{
  "num_hidden_layers": 15,
  "hidden_size": 512,
  "num_attention_heads": 8,
  "num_key_value_heads": 1,
  "head_dim": 64,
  "intermediate_size": 1536,
  "vocab_size": 16384,
  "hidden_act": "quick_gelu",
  "norm": "layernorm",
  "norm_place": "pre",
  "norm_eps": 1e-05,
  "positions": "rope",
  "rope_theta": 16600.0,
  "rope_fraction": 1.0,
  "qk_norm": false,
  "attn_scale": 0.125,
  "bias": "none",
  "tie_word_embeddings": true,
  "parallel_block": true,
  "init": "normal",
  "init_std_qkv": 0.0299,
  "init_std_o": 0.0,
  "init_std_up": 0.0299,
  "init_std_down": 0.0,
  "optimizer": "muon_variant",
  "learning_rate": 0.00697,
  "lr_mult_o": 2.0,
  "beta1": 0.93,
  "lr_head": 0.00907,
  "max_grad_norm": 2.0,
  "warmup_steps": 200,
  "schedule": "wsd",
  "decay_fraction": 0.685,
  "decay_shape": "linear",
  "final_lr_fraction": 0.0,
  "batch_tokens": 262144,
  "max_seq_len": 1024,
  "doc_mask": true,
  "train_tokens": 1579000000,
  "max_steps": 6024,
  "dataset": "wikipedia_en"
}
MLP neurons of a small language model. Each row is named by its layer, matrix (up: input weights) and neuron, and shows model dimensions 341-511. Each number is 128 + 32 x the weight over its row's rms, rounded and kept within 0 to 255. Numbers have three digits each.
A block is one neuron, or neurons of one layer that tend to fire together. After each block is what it responds to, as a language model described it from the Wikipedia text at the highest values.

L5.up743:104060086148082145121121116120148096135090131149120083137131144165093147151112104099161057170056074092077153142123205106165176121153103139129086153175092121135206090174155145203091146107144138128134093144145146100094166068090081091115172160139119168111063183104118088138134100100118128119072080089116139082087124130114141169179144134171178107119127125160102124163159143144140107084146116175098122185133096146152156200124117146146084197094070234154118192144137113134152131137123115151145115165179174128113125178137
L5.up794:149118084109168145155176118145120149128109138206107140126181201121144141118136112095134180171152147196108123124130178121168114140167123141083112087137165134148139193140132124102124068145089148108133114089134112165094139096127095144114125128125159168187161133156108191124121082142122158157145165156115151124051095113127116117164137115148137094123105125126125134119181192114120148080139167120152090125119121077141070062087141163127129111171126102147135113129153135152127135149075066120109140130168168148107142094110
L5.up1293:161127157087115112196191138167173077140151123114116098099190129102180132103162123143104155164122124141081109226132209137134131110163139117126134084121128160196092145088117130113144089149145154117073123087110064098141149162165043157104127116143175143126173118140116138088130116068101064174106120092082084123113128153142133101116133098157137148092141115108188163117119100112139129145162163080127128144154161163119169158165066170139130049131167143127154139139137121141135117117153177144191147098125097088096162132104
L5.up1407:151153083154135095181048124135168083058166159147096144105193174144130114124136135118137153120167121145114135159127114142140087130150144114126097070137153160098095172148100120116065156088169129114121069122099133123160118096118085091150132099126148141117154077134170132098183103104120160160165172120093174124162137100093113152178171161116085137121175063142080108080123144135149180098132171132114158104136130090104123183112105166189165152110132132109090185167147186161176062076104138114154076113109129133001131105121
Description: Final subword piece that completes a multi-token proper name or rare word, such as Gheorghiad-is, Catanz-aro, Lefkow-itz, Saras-ota.

L7.up52:165173156120119103166132115111134082106150128078080155152104126099170179135184110093079138146096112156118110195128152119139105141123148120099087178058073172158133122097125172172129095087142115103133123145173188109107124081128178136155145125070121102109120101128152162154096119143113156128169120075125111148134116079187197137191116182183140118192122079161130054156124175156140145147104155170170116108118060120192131122168135089106147149069107112151138089116162112121199101029137061167153124177108138139154140120123
Description: Fires inside or right after a city or place name, chiefly the comma before its country or state, as in "Vienna, Austria" and "Nashville, ".

L7.up860:113188082097154102128128086184113161125132110109126114173146173145144157113089118108119112145138148170058101082077115092124116072129156163145095110058147132126081166130158102121098108114166138154132100075134091119144128150141110137177135101171165157137107053145152117126188131163136076183123082133159127199151098086111162111142111140126141131139139161125135131115055090134107142083153156100094107112094071125081164131086102104127140104141172144144157123079144141155157130091138189083083112075148118102114123098146
Description: Word-final pieces ending a non-English or unfamiliar word inside a proper name or title, often before another word: Wielk-im, ander-en, Semain-es.

L6.up234:121078119130113181167173194160130142086143184087151117091109175093104114160120102120099177180118136124112128124119102125163143123059155096108183093160136192119103076138128135158110121178155132149105123151174137143113109102114136059108120091117102154147093155128117136137131091087170080133156184117134160144113123126115167124127120200104145154120082111088099180099140113166068136157146089156121046147155123140160096093154088102114104180004054087133126123116143211131107115066123148175137122166141183086112112125119
L6.up357:116117154098082176157126179172094143122094160098088141090167114138161150065164025166153126178144134106140102143116089074150087114081142146092109164098176125134103114142132132118124113143161084093131169105080195095118166107116084112115135158144097181139158169138117141106182182122123127221091131081135132152155158120105208132111120184114088091155158135149101134111091102101105134112078090133123103131123115075168130048118176191077079129124128150184167128105077086151086133124130089140106119110117147097120134156159
L6.up546:105143074142096129144172145150118130103195149077083135092078102167153090073140099100117130127109100158161096223087100138137170113093197105096087136131143142108153142151085146076200105116176091058151121174092137151134147117065123151141173079122097091149066116155099112133083055041131173143190161107099103140137161111164089152116154136134158087106170152088136159104095137099112148053152154143094142120137119099173132116128172138163128118083110130162035113129170148090168119075026174118127128125103127120138173111133
L6.up991:086131119122141088180150124168163069102155164102084149182076158079105123092125112158105106100158119139161121125118105107128126130176105130110169161118133111146161128129151147152150125094103094081174150081108063137115175154136194140150155088148079102107104146145105139138152116130115080140117142088155170122064140123099129121134168129195113140154166169166105130094085032085055176188116159107134064130130103096104155116136158129119145126096131144133114123141104133175113155144114125090164153098096123137061126146124
Description: Commas right after a city or town name, before its state or country, as in Vienna, Austria; Baltimore, MD; Pasadena, California.

L5.up33:086078118151105137178136077119163091103200164081117139116182143156156085113159090177113103169134106110152069140125127144146158194165138140068123161088188095182150074144111217128059116120126092140200165136136211018138138104188165085177073132114083095164027171169158130126121127134117108150111139066063115175131115154121082114158153203112149185144148102119063097146096133100150163179151137082147131138100162170174115137122129171078142127164090101138075135125128134135101132073131089079124137164087143143171073128080
L5.up661:090112094108149131107102077097164164105134146115125126155155124140145066109178141088085109130165109119135111088110137077107144104137053118136080163124113175124126117110078114098130169131092141073138141178114078115120139113145103085119155184133107154125100111130117107100110133135116168158180096085117153110090106142115113157156088116133112166088145142135116121127119129101125177149115109184188105119088087094113147130193122167113163150139152134157081109184092203141106076132127123144106170103091177116114143156162
L5.up956:105170120116062165087120112078100101177127085165165089118076185137159137075145119079106093197098124137112168137133136144128162196131152136104137100173081111112126121126156082172118181114144076114141177088117103090121117148144141094144098141142120083107114089135107201137101176114210125137144167093161118163178076190095080132075079124137124136105148139142131145125166134078106138105115157089132082067121122087110094130115142100133139139101113142132144091074113151143139063116144121135112107143096135123148143128132
L5.up1017:184123178124106186126060149180086091113146118130169112108103164127122115142163167086140129107121137099083123108192117142156209092151109121055161120150130123094089100153138198176098102149115200136121124100111112160124146116100101195119101153148152129141101146110134157153141117066167105126144123079202143183135144131093065100124122136168079102143124046125074152098194119140172130143146101092111094163083176096111104113176147099115181139124103106044128156121163168133038148131114121127110157183088110104129195074107
Description: The apostrophe of possessive 's after names or nouns (Webb's, Syria's, Google's), plus "that" after reporting verbs (found that, held that).

L6.up19:167099095161070071114174165069139094123090124122148098166097162089131105111150154147115042122160120093168105124165179144108090110143135117080106033145146142181181124143159134121165171100164119142175151089140136117187154123114116124114140134138125175143155151072137097127107168049190122095125123117126049075093168070145100177177174151182179166088133107155112115095105137122150071155142126153117178149125124160113149144097113136163155138176087158163135143125156098123134167125118059138130172189110087076104085224138
L6.up209:176161149102142098096120146113120179088131151165128093108096103085171177134148169186141120141118118128161153097147082171138106112136166154148166086124151137111130161091150109107162122153145110139124101194121160099108119101137151098140163169105170124111091108083196140120097066101131117066126167140115125137089137159137176111155111088140121124135113153140177170127181067150164169162134110116123098054153132093161139134114037066191147142211158089118119075137165163149101150112102124092119095101146129131120111173086
L6.up641:189099150159119184134131121113089091099115215127094111182055129094108097112126115132114131148112111142154118149107138108169121124117166126140121111162109110128051143196103145152188124146148139134133056106099129100123108126167150127090155154140129144158086088102125116166166172110151156173151197109117145182089101145088158121158054103118148079154061070172046101167164124176190114117087133126220112123152136112101096089126136146131135097104139081148160118157209139158147160126140152157146103138129073117106099188110
L6.up893:129162097166128127160083141162112102108174108151162108087107112146105090181061084071155076124147067138110157206174186175112137051047100068099093095151181143142155098130114101138070128163120131182132082087192118083147132112134188122164136163154097107106060106125160116142123133129138109102155133093115138183168150112110130150136132123130093162172108057129143138169062137135193109067154111079132113129112121190128096106128149102111164122140079099101153068146120152087141125113128145168139213131137089166130092090114
Description: Apostrophes right after a noun or name, mostly the possessive 's, as in band's, Griffin's, woman's, plus contractions like he'd.

L6.up534:155117136094099168161123157151177106119104131186095129187189154180127135168070140214114133114142125148096175131140169116159163106143157133145092097079141150130133145126198125150069064192150130097100082158112154118134132133174133118123081188147134138115090114129045166139065141126115189118167154199143181155135158133149166130157096131099170142126156088089101181176145190075109103065130120063091168124103146093127099126110131121130108077166171117146154192088131159128117112082115124143143184156188206091133184092089
L6.up647:140114112150073148115119115073087124117168173141125111185139208142111080135077105071097087131161128134072106098136189165076153098141195122121151135079126137152154073155113149112120153112133086154080125082148120094129075112099202139098028101188124091121114117153122153162114148160109116169065116161174187202128110071192151130142159177109076135127106077073111077149123115102133168139113134103103140093096193130058133161135148146194148148161151149168112163147095100174123196060134166143115160116119204110170147076094
L6.up895:164150177141113116163114116103093156143162133156088151134166111141122118069084113088095096170202082091164147140132189149117116121090142126094113109139182131117082117121145131098083118157126048155138060106159112120151064117168151082126108098107097136118119147159083120119109180090129169078083135148129133140114070117119101102144076104171207104146082076128143131131117068080125154107130132154180139111138149088133157127159108136078198117171100082110113235112148152197105066107075113099058151112137154147144107111160
L6.up1249:197159200140133105175101127126204107118167149109139146162123161165142126077116094100112121123088174079064119123108113147064164093120177108165137073086150135142135126123143151165136130097155134075122155136144113153124131170163119154139077122063231188149149092111097123120151140154109062199155131090120163149078130141201093130152091122157147170100081120100112088100116162122107164110149128086138080123121114104103112103128206148140173100140133056153133156121164103167090104149170111134133163119173148137103146105150
Description: Final word-piece that completes a multi-token place or proper name, often before Municipality, County, Island or a comma, e.g. Bo-ise, Loth-bury, Teh-ran.

L5.up240:117154075130152097157165164122163141139107113170116151088170106182144123131120091069155131138132136047072101150146180133109178138141177109103049137127113132127145194074142169100118134128127081126101135150061146109131099056090116093149140111077113128132096137152123180170171039149143094163087117120134062111165124092049069160097126144143147122114123161116180110126112148107139162156138166125138084161079178110144090122129084101166092135105083179191084155101161105179102156101108091150180192160146104099100113104158
L5.up727:128123124125109163163105155124199088151092148122118109106152131145131166109155153103073113158172117118156130161112174128113124082112179091086145103177139194145153101121146167132150145127060150161139109160076094146152141148115148152119200187054106103120109160112151133193083153143154158148104147133049155123132077038108165147133093129132135082084105151083166132117119110140117193095132176176167081127192174077160181193119077094142111124099093109075167194120149059179127143091111107200087135150083126120068157084140
L5.up799:129160073055084114073156187169141118133085124186129151114107105121146166197122069133197200134090165103114158109124089128176151145123153119147145167193153114142096120129121144161099148114087118131113166062152139141113081146119136142104172134142092114120133154116095090112160137132148134113143118091075148093114094086136149174149105142182124123133100081150148096178131109120081085104124188096124160112130186130118079143136151189121142082138082162154176127090152129151117130129127099180133142119108121136099144092127
L5.up1145:114142093155111091198189111149195142136089140190072129104172119116128182045159119082158141150079157111133125199167125114129086133141155078110140141127105155153088151099130174122132076164089122138129163131069134128119121105096173168188181107085115112150153114169127136151126095091107111179115156082145135124114093130139157117104083103165146105098109086059127135158126148103172113176177174140175157142164127104159113084098115133116141143097114112131117085086105108120139168087101126172132123107150150177169154079115
Description: Tokens inside or right after a place name where a larger place follows, mostly the comma in "Knoxville, TN" or "Stamford, Connecticut"; also "of" in "University of" and place-name word pieces.

L7.up960:124078119105059169131196124078117076149130159163089143107148112096123141134113125127091090215101106143139109114173150145161122108115138134103150078144198168134146071118088151131110101148183180122157144168080199157154122164129100121136131102091121111097152137135120050164136079146115094059155109134150111164057153110101114118151133124089106137137168068126036106165130123047099117136179133096078137158136178088146129097165110108180183150092165165129173051098198111102058116067101148103151111156122108089168153104118
Description: Apostrophes after a noun or name, mostly marking possessive 's (the band's, Virgil's, the wing's), sometimes contractions like can't; weaker on hyphens and table pipes.